From a checkpoint of a small transformer trained on Wikipedia: RMSNorm before each block.
MLP neurons of a small language model. Each row is named by its layer, matrix (gate and up: input weights) and neuron, and shows model dimensions 96-223. Each number is 500 + 25 x the weight over its row's rms, rounded and kept within 0 to 999. Numbers have three digits each. A neuron's up and down rows have the sign that makes its largest values positive.
After each neuron's rows, "fires on" lists the tokens most often at its 100 highest values on Wikipedia text that the model never trained on. A number after a token or word is its count.

L5.gate395:489541491481501481501477483471498543525479486513514479461499515495485515508505456501539528524481456466515501523497488511486542536524527535520522507530492480512497483514545484463491459488521519485469455508509491475545518488464512513525503534511473520519505506469495500516458459525539463561478494489487505516465469498495488480463511498508518516520487497523546492503491495478518465446550
L5.up395:510480479472508473497565496495517532473499490491483494502512538551498517514474511493472537512500519499526493523455528467517488513462506523490526505502501488503473553540511490536490491497455518522540562518487544465502533533552493459468460512486532500459511448490463527490482530539456473448539498534530471500459471500512462532516464506519487515498498499548535484491512439508488482515499
fires on: " sim" 14, " No" 13, "/" 9, "is" 5, " complet" 5, " no" 4

L4.gate336:575536519488495479509531511472490488507520500527487485492493470499495532524471477493441510508494510520507506551487497491534435507494541547519498455504499496447476489509530485513513498446474536487532522463483547515474477484504465547490463499538545538477510493483531497503498508509474499515486495469504530489527491500494473494501462474449514512453513504473491476526512491483543503480531
L4.up336:515504539508466526503542533474496482520498501492489514534502498515527547504532486503489508457542527505540455525540514490505493473498511514477465489477485543494469500452500499470511516529501518486497461485513526467501455501488449502511524489492478500497445469470495502472516446530522443475464539497454500498480516503493502493486489527498529485496526506479555520496539498482482503469459
fires on: "est" 20, " life" 20, "om" 9, "are" 5

L3.gate124:510458493507499485544530456526477483558477490492486493523517465484538516534494499479472527525494454507520449465556504488507526510520548498526484486550521485468515528502496498502513514475494490509483524486481491511491491550523460484483498486510523478514517484510506499483507503497550499510523509481539489484515507555521486495513539485499491542489533494535550508547510458553509507476516
L3.up124:461483501538534523481499506493464498474531490524479517512474536515502494493540482520482525536504487527486523536551469506504552519524504479494461514508527472581520569525503502493527498496475482485463493454499496515507457523501484535493450504495572485506528489523486520493487514533513509516440511531497521462493541527470497535491500518492516532528508553512478492507483478540496545474537
fires on: "ia" 18, " States" 12, "ian" 12, "jan" 11, "istan" 10, " Britain" 10

L4.gate436:497515496517477520531489503528507484511521511493501513498518514537463518498515471524516511498510481482481490545459459499497525510553466502508484490526528502495491541481536500505533492478456520521532522522525465518492530530502472516525552490503474472443497496546508484469499538538466515495539471491528502494452515460472465526548516503482520482503498487527506459441497518514455486482531
L4.up436:490460541565493512479510489520504489527495491541529474514527475530510465507507513515490477496524506525487445502537521525460515533495466486479464513530492524447501507516500529512522494475495481507484514481507486478501509539533482503541512543484543524503504547534531502445480458481500517522506479477497518463523437468490522470514479458500504459467456472497469500521505505523540477476461
fires on: " str" 16, " tr" 10, "ob" 9, "str" 8, "aur" 7

L5.gate308:488500496499539463497485502508451515451485517474518471516474487473511472530501496461484491446515521516454549469484515496481540467492471517544518461501489532467495481507516427531471498489524518507509538511512519468507507503511511493472510476455494510471526525522525502530502456502496485476499499521492459507492454513513465458505518524535505467482495510502488481543523532531524500523484
L5.up308:504527501500513513517503514483450516533516488495480466462503502483476521528544534509448486517497522474514515492455466524512504457524492488549485480511532475451533492507520492469505485483506473504502489508484520473544514486510525529544493518482475473529468542499495477513521527512474475558547485461479479538465502507486553520460473536486475486492462472494482497500515541497523488506531
fires on: "A" 30, " U" 24, "P" 11, " Total" 9, "U" 6, "the" 5

L5.gate162:516494520487534537489507524480533500481529515467524481520468520483495522455453490502467555478498478495482500486453478513447497514505532513513453512516475520518516497530491516466498508502499488501510522516518537505489525496535511522568516514527493487491511533516478448498505505506504546520506509532507547501502513530542518507503479541492459465485518460486482539490497538469525452513483
L5.up162:505492479510481511482484500527516475458530521497520508474489485473556463527502510448527509467456523506531511492503512526491502487521495520507507549538494533531488522525495538471520482486503491512498524452494548503456513481523503492499496524496513485501476416494503521484505502504504515534431517508552496519489469520506485520478472485483465521506502550499524543537475525519488486511515
fires on: " in" 43, ":" 8, " |" 6, ";" 5, "5" 5, ")" 5

L4.gate297:485513493490496524510493501548495499510495474533536520491477512471499491487450522435491459503474507453501497481472488481525500491466491563472560496505546506496477440503480440523521508524513434529528461508488507500542513521486508555471497524431509496462513507432516514501496477519499469478492491502517531511523545496539501483507486470444499548488497501496489498523510499492523493469530
L4.up297:475528478531510519500491520490484510528475506506483484502462515516499466523511426471497502495522519507510488525510516557508499488523529524508515519535486501520473502558502492512507496530498539549506447496463498531453511491518478539491533472509485513495535521494519473502505486493552475502543504468508482517479525489508442517512534488483469534479508468491510512512480475512510477521501
fires on: " (" 17, "\n\n" 11, "-" 9, "p" 8, "ar" 7, "ur" 7

L5.gate428:527517480538508483479510552496533500481500514519482494505509487490495506499532494505537534538490483486489486467452483549453494519517524490455536504511492550521497518517503535498533515474469523469506502506492497477489519502488468515489493478475506480521460494499490525547508516509489489533466478529478536478468487532455510528471547473484570491529485510472495551472535480517494536523520
L5.up428:471492525509450498469454485528539476433539524515502500478472477506523502515483542491511509529513497515517506557519494529481542515468472515537495529541488512485495490544497508497507546467487507521479481517529513488442495482473509481502492471503497498469490477497501538464496494520515553525466545515470482501495489453487511487493470504476480574529472520502555510478512463529514440487518
fires on: " |" 67, "up" 5, "ic" 5

L5.gate397:500495478516493485553501467487513495506511539508477513506511498517480483452455490471540486465521494482479526529512507492522523511538509550462491478496499505503465515465515463522499467483540479541489510506522494488502534514493551505463500525480521515468477520481489528488476459509500524451484516511455499538506513549490522481547491485512514504495499551482491541501480484465441471466475
L5.up397:524467522506472539478516502519483512485506524533463520518495490513526478507513479504461508486477491491517489463471574486485491488506561466491514522520471493456579472484451489521492501497489473460496515514503490544521520547521529520481487534448500520494509510491488523517513519484516525504550493454511503467530537484526506505484515519490505516518519496461493468504505492485504502536527
fires on: "ong" 28, "in" 15, " th" 8, "i" 6, "'" 6, " us" 6

L3.gate184:485528502537515508525514494501500520505478508496498495498518497464432520503509511494464519502502512467490521481543489509508538477493509495495451557525498476510491489459504517521514539507478466477517503496483524579507534497450489522486563508493507463480472536494512510495488516500534512483471535487449502493496541481517489503566506540482466486491533511537483459496501522511509522531539
L3.up184:500555508501493496514512500504486478486506514520539537509474500491498510532509528480513538552517511537504476499485505487503526537532511538507539519489504511478504534448486505467504482552510507504513551502504549495481473518454528547495464466483509456492542531510514504433473513482484478452512491497496465521481505505516513464501521418543524528480522502515501535488496506547534523515503
fires on: "," 44, "\n\n" 34, "\n" 7, ")\n\n" 5, " ==\n\n" 5

L2.gate381:522457502521512483462502460483502496477506557484481486529524477508496539447540517493459442488492496519510511494529497503537477508498467516512508461518499480536504509499478496501487497534505488479540509513500503523461487489509464497480531518518468520505474490485548488497500509487494493532532515540516480562508495530535491513524516461536521503520528501503537472496455485537525505477558
L2.up381:516502505499497501489495532510484451505497497496505487521484540495505521516473495476458520467483521504481520518474513552504534476462503564537503460504500510526488467541428469470490457537516484476517502542494487494496517465464546541461475495533498483477493535503508467534504483470501461475497479548484510510495470459484514474510541472509494495507468485521532534493425481496511509497473
fires on: "\n\n" 50, ")\n\n" 27, " |\n\n" 11, ";\n\n" 7, "-" 4

L3.gate436:506512508567467533525497544531470510480526525506528570498468521504507535502465505461529496545513494527561491497484470529502534439509474482472500502539513481497555478502533492471531506442531491464528520502533550475507550536484482469494505511501515464452484495490480486505470483479542544464499526524531484527490555485499510490503489506498511497497507498503467486504498488508534452504556
L3.up436:558538512573489505513490523495517515483474541476501507499489517491514507528463468474549487489522559503529489485475519486505535492539509526486525463546533501525486490508490516482546499458537513457534504524520523519477534512510485510516511471485499520454524521431498506527469495511471503480531542545525517512489518533472475455484487508479497500484478491443438489528509470499465478458493
fires on: " /" 27, " (" 19, "\n\n" 16, ")\n\n" 12, " feature" 4, "es" 4

L4.gate211:443479489476513512538489483522506515465488491534498491512525478493528480538512443502508517479484518489547495501473469546534477488485483486527476469492475505504501460450525490535500477523428504537531525451499487491495512497496543474473521499477464507470476504526510498489493535499542532543487518494477486511495494489491522514495482507467504470495522492488543486487529445467510508479511
L4.up211:491492508530479480474485531496470497485485482533446564492461510463513446487448543483505514536470479526481479572516483475484496498519483505522495531456481512496481501486494534473497503484473501500494497490504519482451502489469532550477543469527493482481473513480550547535528516503458512472486506526481489529501480497482473486535509500503484535480522519500506480526452503478528530515514
fires on: "\n\n" 59, ")\n\n" 12, "ceeded" 5, "ro" 4

L2.gate162:543481477563490510502526470531506495505460507505505480534459483511540512488502515491474533546470467526535501463499498486520491512500522488530473513501480509483527479514496512492541474551474482494502495511441518499500488469485549512493484473503492500474493482511525519476489513555474489483567473522494528524509517521507496510498499506489485508552525466482488519465467475549515525449479
L2.up162:503497479513498532489515519506517463486469452591529464491484496533514508541504483482506498466524509501534467507510486512496491521441498467509453486506514475515514510547517492503518523491520513465500502511524520470498463524480469506474479547508499452485549528516544509519517539486526497485546501525508555503518472520465496515458512529541494541446498507479517496469465521541513483517519
fires on: "\n" 43, "\n\n" 30, " G" 10, ";\n\n" 5, ";\n" 5, ")\n" 5

L5.gate266:478510474508526509528465529491498503527514497502469513510467461514486501498501509541464493519526445502480460457505519517532479530520485503417516486536470519518469501502502473518461472539511482486525489494481479506482456469485493530518532504501526501491477495461497536520475492538505500518519501490508521557485484486513511477523481523498496467475517524526453533548532516458538564551473
L5.up266:472465485503496498512480525473483518536484513519504481499509486548502470498499470532447474491516448522510444483510526515516468508469493523435502483543463499496513537551475473488475506517526479478493515479477476529472450505501469542517528511444499507503526507489487540493472500533536493541539507508471509567487503477504485505533457492497502442499523483535460508551512520480502513515447
fires on: " |\n\n" 30, " |" 24, "\n\n" 10, "-" 10, ":" 9, "\n" 4

L3.gate178:499510521489518445492491490499524544539517507514513471495522509492514497463529530512473493457517516495475517497498512484527487483474482489494522479511515473506497561515480487531488476496461485501505481528488494487509517494521489482511483539506502492521521480492463499507531492501468515520542475516513522510483491520530485502534481480541463553494481509521502485483499517436446526516486
L3.up178:463485521462546544498478510491537524524521510529498486510488504520547500563450514522457528487485501545506476545467495525510457526488534493530459457484458498436496481492478476484476471497491446505487477485482538459499521484552509515521486510484511557502492549479517469505469545511511473489525474473500496462476524481521529538493487479502531452469502485475507501486480496485489496478519
fires on: "ol" 26, "." 9, "c" 9, "i" 8, "in" 7

L4.gate261:474519507491484487540524525502485505498480515528522547522470458484520533488523528485511510504515560554490523478505510506523500458460498498482517480473506545545506508509508516494473482516523514513490481498473487499486495484481463522500498464504491521514483531500591482451555518483502496489482492514455493510488515488467487498493492484512463444488568520498517464505514472515508538506498
L4.up261:508495488491523469489511512495495517533457494512513496494493519501495490467483522527549480529470562492499484512489533531502506502522489511465481491513452473463488528489521491493428452494529544474508490503488522485534500516461510507497503508556504439512521520514515463441494487510467466492446453517472495526488547502476507475507468506523534576477514463462501508469540498513490489513535
fires on: "\n\n" 58, ")\n\n" 19, "art" 7, ";\n\n" 6

L5.gate148:493534466480513491482515506507525540483528539479481505516487482461515488502468483546435510498493515462487540496476524463483517503519509521515514488502528440473506450521527502514498482482488483537497552525473531488510540545482513500519500509485541499473510506493465492531485520542495495497515470471504529481551534532515497542465547498505533488479534536517528532470507529457464463520508
L5.up148:530505500537556466543496485515490532496507465460505540504575505500463442501467539516496491483533483494500490514507532518511530536532497491530532485455501505499518543470505510500510481506487477527473460516490518485521522495473485516512518570522537470485483441501502512501567484513511537508451470518508551513523491506476477512472481534535514508455481523529552498452568481510492502496507
fires on: "or" 12, " a" 9, " o" 9, "ella" 9, "ier" 7, " n" 6

L2.gate308:501494487465505533508474499505521470536496472512511541488452477502545523516473524475532463482462509481506514465523461463497501490534500530502497545488508490503488526487494487490478466497514518476503461496451506465520517474484465493513497521502501500551503498497466497508558517532520513489541543499510521475511515516488490505504551508495470510506515482525486484475481473497482494485500
L2.up308:517475466498489485535545514487482504506477513517548481521477539471527523490513535474494517501529504468551481498499512477498464504455464472476489518510514492481494527463490512481485524496505533509497550506527514492534525471517465538523530514498516497537487497489520459455497473466509574467501497461536512454515503506462472503488519508501484500472446467498523483461529530503547505529531
fires on: " Be" 34, " Ke" 15, " Me" 9, " Gro" 9, "be" 8, " Bu" 8

L5.gate93:508475466495513483502505535475511480493486492528467499486541501526548489522522486485460498503495537494451502514496494511520525505504480503500508473465482494506462536427506463473514492530516499486528508495535456517516508542480468499526466447489505475462492487488465489505503452476500498518471487472564523496506487522520468539549533462484497449499507506500513491503477494471469517478478
L5.up93:494487515511526505538493529473445509486488495502510484486548513510503515477490438514501497536483535492478492472432537490501499478494482499502474547520520517542503490518506449438508509470518486491518494455476507500507478468523485509539503466480499528520527520476496525470515507477458516529470499468504507487479541535458490521513510491493524515492513479472513506504490537505549486496489
fires on: " acc" 15, "che" 12, " con" 11, " ann" 7, " other" 5, "il" 4

L4.gate225:525501498469469477519502536543439482480476501472484506480470510452491504492497518498520548515521504474495516500503487506475519485547524495506481494516514498536451523488511530519526457482523501463520486529519466499528520519512499464534574471478506490552509490482502520497538523506528515458483516508509512502499505488534508520491511497533510583529519501461471508525496504492470531503453
L4.up225:525464517498500507514507495489486475477523465502464511463498465504486492482541458506531503497552495483499514534520456439496525518480503461484489530514457471532464478484532481486550490488475513494439527502503499534509501495477527487490494472516493458473513556475506528487479537506503493527508496527510507493512492534476521487517472545481537466482498487481504553548522487501501497482525
fires on: "%" 23, "-f" 11, " th" 6, " both" 6, "am" 5